{
  "num_hidden_layers": 13,
  "head_dim": 64,
  "hidden_act": "gelu",
  "init_std_qkv": 0.0334,
  "learning_rate": 0.00171,
  "beta1": 0.95,
  "warmup_steps": 364,
  "schedule": "cos",
  "final_lr_fraction": 0.0,
  "batch_tokens": 16384,
  "max_seq_len": 256,
  "train_tokens": 144600000,
  "max_steps": 8826
}
MLP neurons of a small language model. Each row is named by its layer, matrix (up: input weights) and neuron, and shows model dimensions 0-191. Each number is 128 + 24 x the weight over its row's rms, rounded and kept within 0 to 255. Numbers have three digits each.
After each neuron's rows, "fires on" lists the tokens most often at its 100 highest values on Wikipedia text that the model never trained on.

L3.up407:148118158102107099147073110113094117111173099139102087120122101128123121138103115131135147112105131067162188118147111132134143138140187142148102117120123113146101124138138161139136109111137120121118131152133097156128144123125134166115125142135121115135150140151110144147127137122098138169105125088136064126146139118117126160122121110143102123118155207126115152071133124153125103057107138112183119110132139150158130130158144105133130089138175129141140118158094167053123172138096136106133130142119158144093129153138109148101118141141136137113159113091134133136115099138142157159
fires on: " he", "y", "iv", "c", "u", "w"

L10.up158:122134104142095080104102139119094096168134126106145136092172139062076143117090110142097106149121146119130175147195133147143141114145116138137142122121112116128190099127157152141135128108116110122161124165139124119136127144111129141137066175138141129155159131062140157118113117139143093188103100112114132153136101119131096106095109105111151127127108186126119147108121141144153113103128083144162142138128143163148129089097153099107137158170105115115121184141114116138116113164088125126109147119113133123152121134144141112103147124127154102121124164154147158095092107114152104158
fires on: "r"

L4.up857:152130146101082118158103139086154134133110144105128121146160163129128119108128125136111131152105205137169108107146133159109151120124101148145069159135102120152173113100123104122119127113113153145121145144138147149168153156136107130079096177140126138095116135116168115098128091106097121146111102080114094147146113162143096113129103096125195080135151113080136144145127130166127157147131091093090153095107101112110122119091097134107177145140120149110167182111168125110076152129140139108115137162132117152108113095127150121125151083142121108127130142150136147162146102143136147107
fires on: "or", "ame", "el", "d", "ing", "h"

L9.up705:107128122152130135116152096109103134117161136143110090112157154113136086125138140109129175126093073140142137122162137130100114139153122158096101136084151075140166177071161144103158099111156146151143128179141118153096129126143134110103110173133106108151110114115153175130092134094127121186107110135165122136140147107157139101141173120103116140135154149136122115138140153131173106086136127113127086098141163149127141121163151111157122136144152171077104106139109133121128153151093184145104151057134127093142120123137142076074133098143138120143106157123146104131121164104099159150
fires on: "in", "an", "ig", "e", "en", " re"

L4.up126:146126154098114113114093062116123108140115124108095111114135140120099094120122107100107132169133152098152139130133089142144099140160129167148088134137142206147112131142168120134130111094140114103119163126141073131089119153153135152082137115149097131113098140156138088150079131138137129115121119126144090121114141120115095179137152120099115138134157163117153133062130087143130122058102131135168148136107116132101136109157138131134154154136130120123165143158094123097114171134079134142135108177127148111118112147146117157105113118129125103155139120127164128149115123135100158141
fires on: "g", "u", "ur", "c", " he", "h"

L8.up803:128117172112132089123130100124131092132134112124167128121119148103097138136127091156160152138144124091156192130124143133110110124124151167111148103117106161134123122102103126136128135096126127160141164145172091093101104153128119127088127146120072129139077108127112139146140142135150099153079099098147106119142151107115079189109156115141132135135167153131096152102121088110109139083122128124154112113133127139131185124134160099143175111122166144149129136138088127117119115199106141128118091124111191107120123142136117146147161153124131095128148160067113087130139074130159130149
fires on: "g", "y", "u", "r", "e"

L3.up477:134170172120153099140131143113108112112145119115104116097162128110094133143117127096119126113123154085142156100138111163100125117156093138123147139126188179169154078096134103190140134115098151127166112153140132092113147149111110136130052118151066102137124126119114152147115132121128121175107141102133142153175110106125114124136168090120127116121138148148085113151144134117133089159098112141142115108123151134119135061157140108138153132134135114153142157141100138142129149171086130126121123074096161159086152135139132083125140120160112125125144161121114131115152122115150155174
fires on: "ant", "ed", "t", "ent", "est", "n"

L10.up493:103133112131144097087140132115125129154155125135102103131162148119135119125089114078126086120111132133123140150171171138141105167158143095150109169144093166128130174088188184137099127132142121131139168138108139142129119118112136137107127142121103135144098119122128138115079099095096174148142104116103106134117114129155135144124142101167146134098124114102127105134144102135075095113104176103139117131128134114079174132107129140138135155119137113102089142160092162110164166170124139124136128090120114135110110168146124102150137100106148116144151165119132133141128134082129123142
fires on: " f", " al", "on", "l", "ou", " F"

L3.up806:102141083124134129145151151102094114104199138135116114120128126121164115151116139079151124120121086122112158135135160132129099167172138150082131128112156100120125137100137119095154105116117128182132125147100123193143095133121119130096134106127138118130132056125135146101131130123111155154156140155100150086154138142126147123123123138083120115140141127106071127152142145144143119081145111137108170141140111141093137111136166105151107179086132145086113126133163132118118152090131169124113128106144123130152079127134140117082171090140158137138104161105141103120099122158085119147
fires on: "an", "en", "is", "on", "am", "as"

L5.up803:139117117139118063122064125096113096153135113096083134115168122111115092116105133097120140117121166115126148092114116122118136138142131158114119153143131158127159058143138158127086118128106096106131112172138145142171144157128144149109085135143105116174126154103147138129122133130121129195079111110094126149157111152121091106140127079126136135120162174119109125125136129110126148104129103128117152107136102142129152098135104120146181116152132118138147149120100134108136176180107168122151118146105131133111118136163171065110165128158111160134140149132116168116099105145126112162
fires on: "r", "n", "man"

L5.up835:130165091141147112162147124090140078106119105115154118131143112103120135197128127120131126127092115114165142124119177135124096128127160093087155118115135120079106146096148172106138088111109106096169109128119114178152134113134134148126122144145144094142088075138124154119098083145131115133153121107107146116121128143122136120133136126105110150140126134141113132129137155120157101107139123105124153134136118148128124115125145105125136152116110119110132160154160132096164110155137170107134121097138164152159129172114126137113166147124146147169133190107076134150102138134107162140
fires on: "re", "m", "as", "ers", "is"

L9.up808:116091135113123108126102103149115130122156157129099099117124131073114146135113111151106131162160131091137150137112113146146105144150147166129105121143070141153135106131108139123146148118113144135104144144148107156101101193164142137151100092161116142131123139103087138120117132115144137136086130146138123119133127140154141130121112103143121099128174142114135122134095094129136114088119136129147139149154137129123165100136140141138118130085104136103210117144117127080155168159150129089159151121120160100125118159159124132105126150118138121113089160044136135148152133153079095174
fires on: "e", "g", "y", "f", " he", " of"

L5.up652:181125136145158069115129129078090126118139142116093140112141110093143146131104139102090108131115150120130141109119111136124149148181156129102109142140164139118127070146128143185117115093137111158123114147110121115155122154137114152144079162169086082125142117103120118138094097130088102192093126102118109123146129155118096133125111095117112129159114139141142157114134137112131124140134096105145128116150149147131114134113157080125146108168109132134127145152072146131140141158120132118092101103070166145112116168179126116108133142129111170120097163162133140148086116122135096178
fires on: "n", "°", "1", "2", "7", "0"

L5.up506:115122140126130098186126122097135110133162136119132120128153141111150131152115152101179150197123122145161147155163167122096148125100113140099140121175089090106144128122129178116118135119107092174150128124135111176136052100124146161084136126114131108123097153091145106142154154137095136107121129121101090117151095131174127144084121110166128137120134124121108124094145135070148165145123136118111101124108133121134151139174105099108112119091121139138116100168100184138086160128102115109102109134067156147106133152129123103153152105157099139107112106128153100135095141166137128142
fires on: "ch", "ed", "d", "ad", "ive", "ce"

L5.up280:161172159151119138100131126140136135123149124116147132129145132139114128115135148106147131160115172150124131116165121168075084110109098108179074170149079132143130150096133137162091137125111096130147181163139137137112120158129139136069144145142127108130091130073135094122140101091110137147089085111151104154137094131102091140154144139133197141089153157132128118146124085141110101135127101122107122092102103105132136097116139133084184191091102149094144126136118138137106154134144136107121133128142125141131117131140119093152188125102123132154166167157133155121113140121115157122
fires on: " to", "l", "ard", "ro", "h", "d"

L3.up807:114133143101140101137168168122115149134157141076134104103149095142130136102119098111136139142134115130111137135144109145130121104109147099163131156133128124152139102086118131160083102106142099121145117127122133149146119165130224108123122151143137119127159114058157116132116159124126148211136085113102109128137110130148107136140131095149153126109134144126120119119134118123102095140076095114152171118117153152125148114141112091102142135122159132133088116121141105134147159132108179124085139143106134106111137158169144087134139152177113138136158178116113146086109084119127075148
fires on: "w", "ric", "c", "ap", "b", "se"

L3.up740:131139069164120128137147112113075125136135165128155114132129143103136135168127137125118082138068090125099135141122191136097111160151141151130128125142106111090107132148147178098128121110112114168170124108128111152137086157114169131147131179149137110152126092130120141100128121107125114125109134169114137054141129105122122129128097112095123101129129127135099120101148130114134138112129124116119156103128128159074139111094116111146122149096090157115088111136139120119100107138129147102112089141157147125135139143105168124085162124133190118150111138124191122114084110153085127118
fires on: "i", "a", "r", "en", "is", "an"

L5.up248:151133135143126095118063143106142115132156079121086120121160125131167085121127146106114107175119127104178170076145136156138154152137104139110060175114108118109121103143132111122114132114136102124132118148127121175139134146117114160097100103173079116135126132127121144109071099146148096134144085119119093151112113134134132111147143138135122124111153154156109162129125092121158135070138102126140186132130119146098114146131149107135159159123123130151158170146089134131107115150096187148126128143105157184138126175137118113126152127115102150130145130145139155107150113121104153166
fires on: "n", " H"

L5.up10:135155111176079092170152113095096121112119147132068121107167137126109122180154127076151165149137144171117133127126110127095094130115119156134130126120132130115100133113136163114108106126091119140153113114122091141088106165157185155095116178117128126128098152119143116068132119140172121137087170129130148123158137129134143129110150124105108113169123122102126099151159135135123139118142127092133124182119125138105126137134140133101132139105105130142116103120157104133063148129091138080188123145123159139136130144127191052106129099147145105123131145117120111116123114168162122101
fires on: "im", "k", "s", "ed", "os", "z"

L10.up341:112151146129138119124102096111137138115187106089151144103148180135126114101130086145092163163154114133178100142165120142139137117131142126160143162159140135129086123141105147137116116103147136102099127149111143132132094131119221133150170168121109141134131187112131144128116163117162148173141148132074089094143143123132128163119118128123131137118112171123119081102100137153094093112116180102161140128088154100122145131142116102126140113148166129137131094130145145124158121134128119131134130117073147124137111116161151116111137158138128111126153114087140107148061082130091128107
fires on: "w", "er", "1", "og", "b"

L3.up835:100132086153164141162118072090097138140197137113163119115146116127169123106108150129134112139156109140125138137117138122100113116165179142139150151164133123133115133153137118138137129117147121159143144158132076133115099111145162131113158139135115126151120171129080121106093114116141120121121115127125117097116170119136106129108149132086115117141147128115135121105134167147100163109107136095144130154127177128077124169121111137124137118152126133144111111089148129139137103153107091122151136140078157158136107119210167114111130168078149125143146137114159094144095118137132112092
fires on: "ar", "er", "ur", "b", "if", "od"

L5.up375:132143147139147145149129120121166162113113167102087128135175187129104112127120142091134142171084157104148089146148101150114126087103112152146074138169149154152143119086149147160164118127115115116156102160098107115146108152081148140090116132181113123114099154130138113108140151111114118158104144107109096131146080159170129156123131098097144122156142131092153125121136104174087131175120127111097136105127101129093154114164112150131192112089103133135161134147135171134074157151154129114142153142104118162116146150145143117147122094136124078137165134169117118180127117137152129130
fires on: "ent", "or", "d", "art", "ard", "b"

L8.up109:104143151120124102141124114110121111144109135088129130121137125086137133126101118142116124175122143146137122122131079139150130129121133115175149135114095138127142088087141171102120118112114116109159119103086146126140159132162144138124102172112135121126168143093119152133124101117143121160103093110118132145138104095131104153090103101135160097120131181115105144138119096160108088091098116136173120120136181143144084059074169136110128189136092124107149190140114128139134105142162171127127130132117154153119152101137123109109157129143141176125154188104145176120101087145081107137
fires on: " w", "s", "r", "as", "ir", " with"

L5.up54:127122150187180105108109134124089122153146136113097122127187159087095123139128134075121103137101154156154174139166134115117094103179122103129114132149074145123139154078165139137145124125170089130164134115110134153134113127113144151123130132151101139128118125084130118125142147088098094128079146136131127132141122111138117108124155063107185125153122163092092092110139102156144085147086166159122103126110127113089137146135097118104136118114113097124112107106101189113114174148154136132103092068117115112125140187155132119154116111112153131140128136137155154152094115156129110148
fires on: "d", "ed", "l", "J", "iv"

L9.up452:109123126158162103179153128094115127143149174111088076108181129116148075149121111078129154141120110142126131134147142132100116144110129135112104146128093086099137122120147154115149112133092158191145116128114160148149129173134149153144128152108107128121081124058106085129101125111171143118110115181069150113144141141146135144096142098084161107131140130128094118075159104142123146127117173141126126126107120120118154124139166113095091144082110091158127113121134139145096135130148140131153111092100133132133141169128132095109135139164151166123109128118161117168117123193138111102
fires on: "d", "ial", "ed", " for", "ing", "s"

L5.up164:139151144130109132131147108123125165121132120138143132103133117141141135215133105070159107127089094125100134135165142156115141120167130132116113173146121106076127132108122153147142154129088153156162139155116155156132105157097147123122127126141116110152120069098118137121144072115156121157122142171100134086137159159148134132118120120065134126124134131111066150149164136128108135146144128130110112108170134150129140074105139108110123130122141143085142110113153115115119119114162207085136142157158106124152128129126154116100155119116154153180101153107164091111143112120089142105
fires on: "as", "s", "en", "a", "am", "an"

L5.up698:116129156128119146130113133118121159111173166091157103115121128145116098136111107097153186154127107126080110162132135136105125096153152130119115143163131155148125126157096121131104099107119101178127159145154107136117082137121136152089120106164110112149098087087124102120131123147120137108127131133106087083124111146127135152166115124124160091126143097096120120153131114131106135147109133103161172162146163161130133103143137158106136144065101124119161115144119131121132124120131086075095129114171091161116102158189161092115165067136125117132125119087144110123134138148158093117
fires on: "a", "ad", "id", "ak", "on"

L8.up631:097172137169119132122143137080150141122131135089094086115138106146100103120147106115119153125108121137088098159144152107136115172111142116159113168163103113163129135061133151121113113120132089164111150109122135119138109147100191111096101132153111135131150110094141112128096118145138173165144103166155084072111113120119107177119141141131157128113147101132179124149151125153120082129118160112153123116119174149082119123134164146106129138106085135103148152137141137141155129106154135168149159077126090147118102115126129071088152106154135135153124122101135119147111109122133126095
fires on: "b", "ou", "on", "a", "w"